MLP neurons of a small language model. Each row is named by its layer, matrix (up: input weights) and neuron, and shows model dimensions 48-175. Each number is 500 + 25 x the weight over its row's rms, rounded and kept within 0 to 999. Numbers have three digits each.
Before each neuron's rows, "fires on" lists the tokens most often at its 100 highest values on Wikipedia text that the model never trained on. A number after a token or word is its count.

fires on: "." 62, " |" 9, ")." 8, " |\n" 6, ".\n" 4
L6.up503:530505445498511457503488453471510524516539492484497497523492478485542496498450516503502462500519501450488557504482484499465501514526482526521501576502500468525518496496514498521491508514515500485520484507482521476490511526540512536508519478498480448488548481475495513504484498485489478469499530495507529497438469507453533478550521495478467498492485476507545519480527500490536505504527

fires on: " " 22, " the" 13, "st" 7, "-" 5, "197" 5, "und" 4
L6.up184:500502475538482509489500478546460477480517518500485451521483498497439486486470516483447495506456535473488454526503480490495533493514503528469495493466487488518499513487472480508435483488488477511508516513509505527500472476532500515478493499484490511492462481514484476550521497484476470478481514491490456534470470474505571508503496498474514550507466556545510481526506498485482526515478

fires on: " n" 13, "N" 11, " N" 10, "d" 9, "n" 8
L9.up484:498513478507520513537488496491525468509508455482494542528550507479475424510502527518476519503536520504470438541523483462531561510521458492492532453489516491518495473545494473508493525456519486470511496483472489517553490520515509491529480510502474460486503506542500500523508544466534515471499477483485473512549462477535524492503482484528508458491533518468464536500473503534480558509449

fires on: " d" 22, "D" 20, " Z" 14, " D" 8, " X" 6
L10.up752:456500481501464513532468509517496522518499524562519554500490499502487466472512524512431532511490532470495507541490522531486536487489505490500498516485504467477515521539450470494444517513481483515504503493497523486546474572507497458500492524487496505472505477487500428540527511496452512497522506457461502459517519504498522495473508481510477472531520485488522489459500492496471529516487

fires on: " W" 34, " w" 19, " l" 10, " a" 9, " cl" 4, " |" 4
L6.up388:477491484513490473558513475524501552510500491459505465495541540485502511490515473512511489513502518456542450563471473490485516472557508480537531541474491521490475529508490491463488499452535470516520490554480513527554481478502458529444491496491500507508534506499485504521546490523486494464461493510495546470460492479475489498527502501499542512498482456452538478516467493469491466487487

fires on: "," 51, " and" 28
L7.up323:505524472447461484497483516520535491506541475519484527527484513496525529447501500496509461512507495463449526525532479456513505540495493538470512514486452540471520483494476498511522510519494474536518488546492493492468516505551488510490489508476465488542517497463487522488528524484503546530523533472474475521494504529506526526513535484493517512496493506435516527464528551519551515455529

fires on: " |" 22, "," 16, " from" 7, " as" 5, " of" 5
L10.up86:531504520489525519502476478558508460522484522540515474518481498519453473517519477513472484509510440501454528497489525532546541506488511503478491501505486458527496534490527511498496486482488512460510468492512488450542543501521478510499526471505496503465459519507445508463537478517469492498446522554506502476478512483537485448527526492486502481496502510493483506517490496500513523507479

fires on: "," 21, " and" 11, " by" 7, " to" 5, " sister" 5, "er" 5
L10.up629:495545494521482527533524499504522457479535516463479508521471514542505513491497497494473471517494459459526465478493497518490509502537502487521536524500508528492496505496447510522491518524489446512485513529494499479496509508512470501535461526471485533509470505517512523475515560482532498504487538565498524519506544471535489492515481532470471508494475526490441524523465514508552512495488

fires on: " " 24, " the" 21, " was" 7, "ended" 7, "end" 4, "ed" 4
L6.up218:513531491489480523517486482475492517472559517481493480512465543513488512474474491509490452494525492495490493541469488568446474465512520555505471507479533510520464543468473523499439513475519498523499521481465514469467500478505527490458511544525526513513518526533507496565498513482519540500445470503455461520514510496537503466539513504482499491486502527501512482505543520493498532526499

fires on: "." 48, "0" 7, "iam" 4
L3.up617:475534514480508482526519528494448520468527505521551511516510526471500538467501526504457500513514461475524492532522538478535487513489492474458447504474507475484496492469510495470538502511453509478518469547457471454484483509490530492503483511474474508504514522525500490503482501469481493509544508466491472514482521478482527508512541495536502552475525510498495460530487513499515526476481

fires on: "," 23, " of" 15, "b" 12, "ai" 7, " from" 6, " |" 6
L7.up513:513471473527522488514467476521531490531502528487510506522497502505503500494546493461474497484472505451478494516516583538484520519442485496475484490494504503537495515500509542489466518478523542487527499497523439508491531467501491524492517471557444566496477472536489509523520478488487432492504462492501501485473497444501495457455493476516480507496547544494477500495481552517489495533474

fires on: " with" 20, " |" 20, " by" 13, "ist" 7, "aper" 6, "ic" 6
L10.up698:480536464538513496522467526541495465511501527458533505554499476478530526485509505519541517428470464509530470517529525498461520494454486542507460493449463514471488516504515493448533520475477525494501526523495498471488508532514474531508505494517510482478486514510509489500506483477517502451492506539522543492530499484526462515461500474521520499479472490460526483507514489501498532510457

fires on: " of" 60, "-" 31
L7.up731:487474459463576486566539469558496516525513489469497486509508480506523504511474502524487500490493493505478494507468530476512502502513514523466460528458499538464432516497470533460512516495534524491476448473499453532461476521475527513447487523454521489528537511481512528469507519506486498489543502489479528514507485476483497529473502479470481484499501456484484498500471528515481494456506

fires on: " and" 24, " the" 22, " se" 15, "\"" 6, " as" 6, " or" 4
L3.up458:531495494496499510489473475526513530507500470543501463513501459478517506519507510487513500487545499509514511523528449464537479510517528459545550486515529451501509533491472487523489499472491540572515552523515531513508516497487516511478484468487512504531536552493465518522504530523515477534508471521486498477507472540487484484491491512511541499481507513488481503518497513470517493487489

fires on: "W" 30, " W" 23, " (" 17, " w" 10, ".\n\n" 5, "-W" 4
L7.up532:492518480501510567531501488504511559516527490480517518487513481486529482482515494480530466486530482458460473534486479490512513512510517492517493557534469489490502492532487504523481465456490533490476503526533495456532508519525471497466484503492503490449526495480505519525566502481507522494507505471487519475503477474478519501517530516521537484484520460431510461520465510467482527484494

fires on: "\n" 39, "o" 17, " appro" 5, "te" 4, " Co" 4, " Re" 4
L10.up747:518491460499509472513510508484457513525536549521500522456515484457460497560493520461479532536498471468539508480533489538500480474488543541500498498499465537474550517529498482518462514498520549496492502493518496527513514505481459504531503479485515452534454471483523524476558503508499478514460528517505457487443475490522477440502493500448523550514518486514507494491476492490502499514524

fires on: " and" 32, " |" 15, ")" 4
L7.up554:498493479500538516515458513458497518493484557511499524525529460548480485469500497470441520512505528473516479508509499477511509527484520444508503522478491489514502533513488539497435520459461476505553488481540487533484548512496525504500511525485539467498474518489488523541485501523492502530468506489523493492534518513485510522502518482510469495508521450488500453560483489528450503491503

fires on: "," 54, " |" 25, "|" 8, ")," 7, "-" 4
L9.up610:526527494469486502502509454480551470519484541529528481509492495499537481537503483476470476506532438432511518463513493455473445531526490494478480484478524511513476491467495528485483512493542479466517484519520491478488513472504489542480490482487458519500516449512451488472509500519528529477494534503483503483507462491523520510505519511487523506523494520488550490511529516476486530515506

fires on: "\n" 14, "===\n\n" 12, "an" 11, "o" 9, "ar" 8, " Jo" 6
L5.up59:472466557503494494467459419504516535540497469493521492481449509493494510513484540452483525527466515559499473502496514502526506493519512547455482474533518479504521489493513537518531512531474537514520501510517498497505485507533478507458477491504440484534512475466503459535534504496510482475475470488479492500465478526476519480482513505478501499555510455504482482484491548482508500488449

fires on: " with" 35, "." 20, " for" 14, " as" 4, "," 4
L7.up465:511529509469488497470538502492521477484539507520524474540502485457493527514488504491478495494472478484463535477509520468479492524561474522518446515472483483491538491464494511527510487475472500507562515536487498536526494473523480503527454517508479503496496482467519540481485508489528487516473530472546528507488561484465483510520517492491470486456523471488463500529537475501508499515485

fires on: " a" 74, " w" 7, " d" 4
L3.up349:503536500509511511494513469524522509495506485479532482501556541512488456506513506460510499513503457478487497554465513472529540425526508458520508514488516489483552530546506447470503481499557481524470525483473497508499509515549471479498467505492504460483529521478480523462510497465495456518458511528493502463506494535454516502476552490503475477510513450495503521491471492476510495483492

fires on: " |" 52, " P" 7, " G" 7, "ating" 5
L3.up38:523521488443492459509464516500467543537511514522501563513489482490488540467451459473502525520516510468489524524505539512497466472523510474459472487498539499484498457505536437516486503507498503503509469474493473492526539510521516490495473510538521501458513494477513472483508455491496554487499464511488514477519536495491488497539517525487423501492468512467523467561539492537507503476488

fires on: ":" 53, " |" 28, "1" 9
L3.up0:556516500503497466527478501460511540507539476529451523473528513476510547454494526490480496479470521501510500557517522503493521532518483477507484485524522483476431514531508456483482509506447512549521538471539490455499515567480490498505541500511518523485502505491528475492502484506480509522463476483507510482513485492501523483516466531460449505449543480491482486505500484490567472506526

fires on: "-" 62, "|" 14, " of" 5
L10.up312:488497459494511534529506472540447519505483526469495475501507466514535501518487517526468492478533522507497529543509518477509494458501487498510526510558503507477448488486484480493548489482536457513480509444481480550468530555524494561473513520468462460486527513522499513463514509518481531472475486479523503490466480487494529520490516511538508476504535528482506477523462482468491494525493

fires on: " |" 34, "|" 23, ")\n" 6, ":" 5, "\n" 4
L3.up494:502476473462488495531471473491505526543502493499526527493525501502479463518498493477454536502530523519511483518521479478502491509515480468490511495492504503539499528501519536511493550497463498515516489420490494497522497472494468505507504499539520506504428520512502510442505499485499550494508486497487520506495510484493457497498511525522512506487467537516452491487522526498552472491522

fires on: "." 98
L3.up104:506503494513480514503552519455511537497511509537487524516450495479499528492468492471469538552462488498515514524461499490499503502493491524493484473482502532486467463507515471523489480481473490472498492546489503505514511512504502503488469524494479507567520449495483508526480473496513484529525530564531535469516510492433504500511508495522505519483503517484449464517525509521506584466482

fires on: " d" 23, " al" 14, " of" 12, " as" 12, " L" 8, " l" 7
L5.up201:513488503479532492494520496511527455494557504505482474520456526504497496506497537505480496538493490499504552561523509488508479543506511537492495513493486513525500506470534488490484469447480491507549521493486471470528463500555478523486512491528486490492554523516498505484516494502443521521482472516498462517516456468521539489501510533442516453496518466512537530518476510477514516523481

fires on: " D" 32, " B" 13, " P" 7, "th" 4, "–" 4
L9.up602:509508514511507552441514525518498472494494481458500535501518509538460512494495492470482460481499510439498511505508523451558479481510544458517508486514518576485471497503486475494504492499507497450463508490495454497496474501500526515447499489480487478512540476530499556485517525540490520482479470453470506501501513487464454455533503507499499494492523483496498489518512530483485516476536

fires on: " " 29, "1" 19, " to" 5, " a" 4, "ate" 4, "ated" 4
L6.up215:533493500519516520500493475497486517488534524506496492501533455519539460519455518505489533481471495532493527524462541446522545481503485466481481484498505479517506489533527469496456490478514482505491520471466523501492506484491509502477493471483556502487491532470485478487468535487458503574477504533520495502495503536460516490479480469550498485509482434468499520542515521484493471504535

fires on: " |" 31, " and" 12, "," 10, " High" 5, " of" 4, " which" 4
L5.up658:531531509488516523495461477495531530477526495475475503522487513454457506509518478485504499487464502504504502500499519459467486547522480505498452488485502468455491522532491472545471485472524485537535520502483525509505531549511485527517514515521508492457522527484515481506422490475504480497507477504468492512502483548509523529497500466523472527485484535485534512512564498533526514505480

fires on: " well" 21, " an" 16, " a" 9, " sent" 4
L5.up129:495461488489511513495472494524478462472521517485560479490492526483476489501488539482565571480527489471519517512473487466493467504531505462496535477497482485494561496541470506507479521515467512491497525553491507499467488488534528521542508501484476470534488505512501573503539477505529495460489514551472489479474531489480528468498475519500494466484508509494501479525472520519516514451535

fires on: "," 49, ";" 9, ".," 7, " Pop" 5, " from" 4, " (" 4
L3.up485:475511507509466534483475504470493563543533500494529530510490535479501486466501516451481477513439479481467513498488503514510464518536506520508543464497524502478496488503497451512523484497547492509505542506481486511518508510535511480469495503488471501552485532514482517507462503492520483508542488500513521494504500492484513441520515539512487494465483464458457496522459520468496480481520

fires on: "an" 20, "ar" 20, "in" 8, " fin" 6, "-" 6, "ra" 5
L5.up288:524540534473509467501439512521517489506484524505461505526523506512526528505462504485457503544470506527499503553504499469492524460478513496493493488529473507477482503490466493441537487529493496482504481498509519485510532488518519448478506494506523480521464526478529525536491484491498492561497538486497465498527508515528509515489448511483511479506480484479499502509471502537513502483511

fires on: " |\n" 40, "," 17, " " 8, ".," 8, " via" 5
L3.up100:504508496538514510505470480478486481466516507516531499491547503437492524512505519430517497522524460531526511537527453490485485499541463503493470530475489491546493447523468486510497472514507480484495546496498534518495491494500496485450510505468488515496533498539523453514498483516490516508504563541452460521547486514469470468497511531544482488500541479449458459504506538501494489511478

fires on: "–" 48, " |" 18, "|" 12
L9.up358:476485474532471526482519476553490483476482493445503475531530524515503464514466565544484508508501532494515493444490523512500558450448483517524512491511473527481509537532460504498512517484523557501476497508478475512500527531539458460471480505528500496501523515480451493482473480487496516531470478539485494482502535492495531488482506538537535521490520488528497478537476460483521489468538

fires on: " first" 34, " a" 8, "ah" 5, "-year" 4, "ly" 4
L9.up338:519486519507515509492483473522474497499500493463524484463502483507517454488475531514508456504486450527535514527449519462480519494492482521490479530521513517508512485529520528505468523475507440502474497488487488477523504494459500514481518499546501433551531518495516511527529488541491479520492531488499523450515502481462499503528501501528484465525491472471479538476473539531503522515501

fires on: " is" 13, "==" 11, " a" 7, " m" 7, " its" 7, ":" 7
L7.up595:482528527512512461498504516476485482461498491496541510458480527551505501473513507482478529535508513497470519489481464520519499504505476509465524485527481498505467502497490456537483511510511561462509530513496477523521533518486466488523536509553494521488505431539509496501528511502498482503441519545501522497494549518500498469473505468497487561458455481468489514505439487524503505504507

fires on: ")" 38, "):" 8, ":" 6, "at" 5, "est" 4, "-" 4
L5.up396:513526509465512504521488507505499509442474526511478526477481530546533467514485534506500535509467466536458486489505471494486494483494478457489513505537532512555495512464514484529481499506466528483495510497515543471499515500490483439474504469536474497509503518538489491472490534516539488493472474538533497511437488510470498455488490477511524508496506457509480555496510474518499531465505

fires on: " |" 43, "–" 14, "and" 5, "old" 4
L9.up605:517463472475453482516495536491453564500487502496502526481493524519486490522519534513513500491518508536466506533535532483526489498517463493488477512501529508545503506552499481448504501505472531485509462497529477491457479521480482492491524510505539491479502471485484479478534483522541453523516508519504539437538522495502546504482517553520523558485530491530514516483514482459509513489509

fires on: " of" 37, " B" 10, " M" 6, " The" 5, " D" 5, " S" 5
L5.up211:543487523517535550514472539479471495502515540497492506505493522505481509507493498508475499497452450504544477504441472484513508530525466481509510476434518554497483490497525498496559501536551526504456486501505513500507520511504481537492495485488536445488566506521522515516493530484455516477496503477522499529495476491475480479495474469520468506484514519500485522548504491467498485467488

fires on: ")" 20, "ur" 11, "." 9, "°" 8, "l" 6, "f" 6
L5.up197:521548561484532482492504480504479494464499467474497526482519496513516463485564501523486557491531507498481533478503491487528479493503505475502527483514523496487498502515488496480454503498500530491504504527495544501486516463509477513495508511523451451499480537514492525486510507503499465475502544528495480508495550489497497482508472491483511483519513507509512524483445427518544535533510

fires on: " de" 19, " d" 15, "o" 11, " del" 6, "te" 6
L10.up451:476491519493491530510522501508540469485505495523507548496489516470523474529494498497502525546469503488534478489449509559490466509501493524490485474509492482499523470520464534472495513506492528483476543459498499491514521459492495504503464501474474488534487447496538480519527509523522452494525526462477479454487504507494443477540518523493481499517530509488511517543507495519484506503499

fires on: " h" 22, " " 22, "-" 17, "-p" 4, " a" 4
L10.up715:481474469487516481481478520562492518510534489524509479486528501495484457509496506487483492507465521461465465526492501515502471581495508511487490504489504490464488540506478501498470558487549536473472526475526491463453480512527458495491521494484503519496513484478530517497518557538489470501521531517476536533454489503490547483524524452472484488541489470474540489518530477541506488494493

fires on: " n" 19, " I" 17, "N" 16, "I" 12, " we" 10, "O" 9
L10.up542:486544501510479504563500497498509517484521507507473485502512464485501489544467528475496489538535502528507469505504484490486513584547462497514489482478496465539481482529549454482477508490526489493508518526477483466559469500494472490529503479498516483467490472480470524483527509480477537548542535487514478531453494488509492502505510469554484473538504496472498540505524539502497550519535

fires on: "P" 17, "L" 9, "D" 8, "O" 7, "C" 7, "S" 7
L9.up431:564505479458477478527494540500474504492460526516538514466459539507517521526476494471520513477503498447513517523522488473497524523472486533524509514468476519488543496502482512493501545481494487513525514507507499520506541538487498521525494474457492492485515516523487473478520529507493511448515506532480467446504541476478466502527474523457532488554492506474483515556508510468523532465463

fires on: " that" 51, "\"" 30, "'" 7, "." 4
L6.up655:530523464479530487520515521491509478455539490522538492461479506502490499491476511507467480525523509457522518492499555512502497515483487472497487521479496475493533535467484516484492514524502475525474513526518509501499484507532482468485482518497503519537508461496443559468488532471504515524506526525515470493471498495461494537513477457494503517516552539513478496538519531490511533455462

fires on: " and" 53, " with" 23, "," 5, " " 5, " they" 4
L5.up670:513503502538533515475477482505498478549497542499514547491453511471493507546459445461486511512500533528531527532511485499472530437537470460501470513449503495525549473489443479447463476502491553450534501517492490523531504511506482503512462509483492525507528523463503489506499520477520488510492507508496476514526466473500469525495517493480479506515467481462487460492491526518498491484492

fires on: " the" 14, " as" 10, " when" 9, " before" 7, " until" 6, "|" 6
L9.up566:499554502522512510476489498504509495473508525483560506495479527464498545484469534502454510470513501448501529504479476463490458550505474498540511524527525444529491469449495500503522496508501469453528538519472458493531484508486483487507534463506493471482515531469488489531516513531485465469458500561533467447491528528502514498510506485504500469526483488514432455488481500485494514504462

fires on: " |" 37, "im" 7, ";" 6, " Team" 6, " Score" 5
L9.up644:484457513494492470496494500527547489512500526451508518515499473522489543482473475490456497504484540522529414502516507479505487515482474504481508495480490467505509489526500507476510515492494540544500485493519503524489498528493488508467469484533510464526475534481498478511508548554470511538514499497486506555486515518476509489480535497508501494461490520470505471506519425507491530499476

fires on: " " 50, " cont" 10, " Gu" 5, " Notes" 4
L9.up388:483462482525535452530523558482487489505536550489503504512464498499524535499489558518495473504512497486514473485483470484510464484497470516476523533491507520494514527504490503506542480458477466442494483505575498475530535548528494469534514502559518471473440509466496465517487489503532496513509498560481491510474522483483486508558501487505469511493530457547502518521506495475497495500473

fires on: " a" 12, " first" 12, "an" 11, "is" 8, "ar" 7, "r" 7
L6.up706:535478543490500463440497517495506483533514495521507520481515508521518506521489461491531535522500468544513477524479514502507526487475511503482489475529490479505509511492495563466525512511486464486481518507475521467514508462502501529440491507519483507493554473483526528537486510493526481497523476520487479479511484481483520503480462488494488490500487497486511543498455564457529510500518

fires on: "." 34, " Albums" 13, "ical" 5
L9.up211:491500436518486546548497479505486502518534479490447535513450489519504456449502504518510522488489494498512543499531528489467511544462487520464464507535538471517523525465489457493556494482517508502490470473497491494481528476490493533529446533489537477485505472505545498504491506532471502514478528536490483487480488498510550471500497474553453486533525542526514508490487489501543467487499

fires on: "ly" 59, "ing" 9, "ially" 4, "arily" 4, "ally" 4
L6.up18:523519477567469493487499507469484491528483470494492482522524486531508513511489522476470518507501526494465506507483480517465493510494480473471498510502499498456467479485497499529481492496550456484509508488537497511519528499506553507501504485520505449520509475507493508477503485478465482525500459453492461502544537515520474488495471470515521492483459500495591510560545466498501508491500

fires on: " well" 17, " in" 10, " to" 10, "ly" 7, " years" 6, " career" 4
L5.up712:531524460498542481512481479507481439466552526503513526507464483471530518500529529484501520488475524499474549503500502511499447538452483441477517494447496528492479482466461522428460536542507499517495508533523509493487519500518505495481508492506467494507466487513499517498556499493542468503519486486483490474485510495510485476507487488435507490499512488490525541525489503491473492471499

fires on: " for" 29, " the" 16, " as" 9, " by" 9, " to" 5, " in" 5
L7.up392:506494523514520518488477492504559485521516509490544516478484507493529479511457494511481486474501477503513515479504454480493480568511474481472517543542505478455479496500552494502526488477538488501518524538531519480457517506555491473507547470540534529519494479510495428514520492509504471553506497519501461491519547495443503470524485496533533488523492487505507497504535492477508511473513

fires on: "C" 15, "M" 14, " |" 12, "D" 10, "T" 9, "F" 7
L5.up677:544454531470513477544496548474483521520474498567502464489516497513507475529505470525468495520516499452525492494491532477490526512508488498448543516508514453514521481514508465450499561518508498489540532509487524532508485508506516535492459480482509477515491489513527490527481504476525471472524494524519525468508548484511495500545491493468508468465503463460483507517496517472493518446512

fires on: "E" 30, "O" 13, "I" 11, "\\" 6, "te" 5, "math" 4
L10.up637:515517463488514484517486517534522493535558506476530527480570440506509532562423557483501491500460499522477514509525467493487494515516506506503470494504491473526489532501519473499520514481499491508498495511492504495523537483505464461523510512480524442501486460481504507474482503547531458489497497510490468493494479490511529548525509494526474507519523514498517538525506500489494484505493

fires on: " Le" 30, " She" 14, " tra" 7, "re" 6, " cor" 5, " tri" 5
L6.up316:507495478507463481488443501505475523504490498522498510484527562472470542528482499474453483490471522509515514488484526488438506517531505463481477514539489507485506510522514481474484470539561525533528523477492464501503459481538508558493503496494516506457471492494515521511480531558495455509481468504507500488510500532502495555525526518481528458540455514489439525508476520492496529496458

fires on: ":" 28, "|" 16, " |\n" 11, " UTC" 9, " |" 5, "-" 5
L3.up94:568546498499500493535507463459494527513541540492488530515479471493554511464508514511479493502489494489485501495533502528495496511505471535447523504544530507513449520454505516489559517483475513484471527481520545446506473527506464509526523447518459521506505529488524488512485506492541507511499477494532511498510492531479518459482508492471493477500498482514530491514532406484547498462511

fires on: " " 58, "." 16, " ." 6, "°" 5, "-" 5, "′" 4
L10.up28:497553533483519504518518538529467510531484524461512521454476521452468496501487506494476522478460509522546484503500538527496510514535490502497463514503502524488489518476482513502514472485519520481512484533484520493471483534488496479462527554452495498512505486515508476469474498523477480515503496505547484484477507519440496513493489538512535551503537488469550479475530507474497485458468

fires on: " " 35, " |" 16, "–" 13, "-" 5
L7.up199:520554495522491520532470493502512528466500519449497464510506503522492465482542504536476482527501506501489492486483484468502483524493483518513528495479517515470475518538477472473480507507550489483501478488484471442512475519515476463412542515496497478477517525505490511458492539503545536523504484499518527448549523516527511498470496517513544542494512492520493474484473500525488502493496

fires on: "==\n" 40, ".\n\n" 27, " ==\n" 18, "\n\n" 6, ")\n\n" 5
L6.up39:530535472520462511556509473471461498487452487532492494508528485485485479490535530514472498503495567508503490516505490470460455499523495509502458513511480512509556504482486513466477503487517510501489500454498514521513534464505486473473503518510480509498514526530481524482524464509520517468508476482503466491536473499498516499472461506462472485519527499492502512524475517530498485496462

fires on: "," 46, " He" 16, " The" 14, ")," 6, " They" 4, "other" 4
L5.up487:508520516491488500517477474477492479503467518496485542523509521456514511477484437435503464469482454480467485495505474461492470485510510522444478503475482488515529510514514519489523522480516510516500528480488536512506514481574514480511515481505501501514520487467545493508461504485485459547527466449517509487492502511481490517546503498522496540457499524489527528507550509529513494507512

fires on: " |" 86
L3.up281:494544470467525488508510492502506502483536553494502516519503463512465505508495484482494544523524500477524514482484534461483462513519500488473498520504492486440453506552510480528478551466454512529514453534523530522505518517506516519461471476508538471475496520482503492531465473530496505505468454513525513496494499503475518479519496511519464496498478514496529446539523475504513469497454

fires on: " d" 50, " " 20, " D" 17, " t" 10
L10.up209:492476489515517499484500526463519492511509493444536566490507479531490470515490496460498532483524512461530532530484513499528492489502468475493480484489494504514481537530455512481493513489467504469492468470532465504510503480484493489501495511486455450500503540443463455464483445490488462464515504492479485491528501576533514506513468497514519538541522506488517511478477505548495510538454

fires on: "." 29, "D" 8, "C" 6, "S" 6, "R" 6
L10.up354:526487482472500478529492535508475481498511523555500481452504514515503483513486466494506507499513513491534528510483478492528525486474514503457474471456456469472500494515497513480491532548528534528516499471503488498450496526512470487497462480461485479460500511498452475504504487509527432476499524515514531446482544475467470496526492489502513489519488554491486564528536493480512554486478

fires on: " (" 29, "," 16, " " 12, ":" 6, "0" 5, "-" 4
L3.up170:555524513484474527444475475464469527503523546499523496469494505494484454506509502513511502479465531467477519503464489457504538497507472475474516481511505502469455513483500446446515535491546513506504496526504535491481500525478496510493513493528482454500498532520538523522532533445497521536527500498504476538546465477501468473500512525510531504501491503445482478467494481518546522442519

fires on: " |" 31, " (" 15, "," 10, " Year" 9, " year" 4
L3.up245:490462510489487503507452495481527539547506503508507543529489531467477513506527531486481499501510540503485519478486512511493519525483539499494518486513492507477553517483498516512506519488501495498525492461472491543514545514500463498470475469508486470495499520493515505488470501469487468532504449490518512542547520485483499485537496567494482519494517473507508496560469477513519450493561

fires on: ".\n\n" 74, "," 6
L6.up93:495526472478493501532480525521531488508512524520519488529483475471495461526485463515497445512518476459476453482515499473464486508535517464507508514480506478518538506513493511497501480466476506516514480504510533534478487500540493540506487487489467553498516473439487539480453457490526517536479514452517469476476494545486498488483547499506469523441514472460527560538519519514503506470538

fires on: " |" 43, " by" 11, "id" 6, " I" 5
L9.up376:522501484485464548505481517491448493502497510501563532515502494487484480547491563487451454522525506497553540534501495495514477498516514500487478544527507532459539492498487513469536496455500464504515493490512522495485502510466524517493505490504498502471482511457495451509534470470497483476497432494483487470505469465516462503491498477547524492485500461516494485499531489510502526517514

fires on: "ly" 21, " also" 13, " They" 7, "arily" 4, " they" 4, "ll" 4
L7.up315:484529502476520499510496488508464530483507526477526515507493504523507504503500466452527480470499508462486484489514482531475534457528512529490488477478507504470502526478479495521526521500529482461548516504536477502507505462485533489483531495492506478498509503497488526494542489522509462565498488439437489490517497502492478531482498518493502514476524537507552520473536478523494518512474

fires on: " d" 16, " there" 13, " more" 7, "-d" 6, ":" 6, " a" 5
L7.up585:488516474486518488481488521525477512496506538504526554461495518505453483499476521478515474505494492468497551521494482522518517563466501523441539503550518543523504501455435494507462491473519522445524528495495494468520501496468520543545476497500456465474538487508520507484529517514523459535482533512473503496516510521516487504492561517510497468465481491487524484509491529516451483510478

fires on: " d" 39, " was" 23, " D" 20, " is" 11
L10.up493:534485488506535508497444490516534519476486517479492503469486488494529467517473475474475526500532520474507503524477483495497552489508481502448466487480505485499490500500494530493526516495522477459503462510487465470489437472517495544483515472509489468492483512453558497485561522514529517502480523470506499460526472516540463511486499527532485497484490472496540564468490523534492541492474

fires on: "7" 18, " Year" 9, "201" 7, "6" 6, "ification" 5, "4" 5
L9.up78:509452445485520504458480486538507516492489445521454476499497508503528508533494547486525534512525559506526478463542496490479474511465517513474481502483472546492456530498516511508481522475488497462550471466511488499525481490506476491465498532532470526524497511490550476508504452493467544494516473478472524488501533509494479506500499461532517529497520476524510467505474433468479505515544

fires on: " and" 22, "-" 21, " |" 17, " by" 10, ":" 5
L10.up325:494508503504490482513478501520502480474538537472480488506478492540504511513519476492479482475487494486509444528495497507480500525482508499508495487442450575505473516504524524489479525511482490483544487469447494485520486516524491485555472495486546539536466521498500459455494466447522518491473495504504536473536523455522472498483494510500522504467507522504493481516527515517527564514462

fires on: " he" 37, " a" 17, " h" 7, " f" 5, " w" 5
L9.up313:532503499499488537492476505526474500526498508531497475514503477489500471443502498460498521527522511519486458540487527484508515537474489491532473526484446499472482507512427486512452504493507531451458507520450457480502465454524521528493504520508524509507480471493419545501507500525510523456494529487526531478511481508528508508495528472526498522538522480502504549533480474503523551523517

fires on: " \"" 23, " or" 13, " a" 9, " $" 8, " pro" 7, " un" 7
L5.up599:472533513513505493508479464502498479540510471501486580508550495509425477541480501469491500499522472479510440490516487495496469537543490492523485473515514539527520487519490475495484493494500511487468561490522540488474493489505469522494472558478521526487515478481496513500489484441485477506515506466511503442495515526458552523542520500495488498477515475457553499533472486495519538452515

fires on: " |\n\n" 30, ".\n\n" 19, "\n\n" 7, "," 6
L9.up33:490550533490486493474459506482435498513436492499529486539503511483474516501545480493500492503507506491532492507517492539446483514487474452506461500507477494489522535465485525493471487522519539466513508457501496470508500482452525527481552510517518481507504517551509502494536504547490481506492520525485468473509515480512537479482491495510454518518555464482498533491452540491473530533501

fires on: ":" 18, "s" 16, "4" 7, "6" 7, " " 4, "7" 4
L5.up272:475524488549512500505482493525493492514479511511470484501539494476522527498499496514535485521507533453539514530488472496438529492472511511507487482513522563483467479462489516496493531494489519488542498491462519485511542522544480511494504511469503471537486552476525495455476462483464481480501488526518474507545504507532481476472496520490556490484518476528450465517488483454509499490456

fires on: "." 89
L3.up313:532503465452494479499537531505508518476520545489490498518469498521508474474503473537438495502516493479502501489493537510527527497513478490440475513467502450468520490495533507498493519505486507478522460527520476524524494508520498443498494491508475480535505482471480478525459511523480517533505456507523518454503504494472551475490500508535497525467500499491503510568498451536490546493498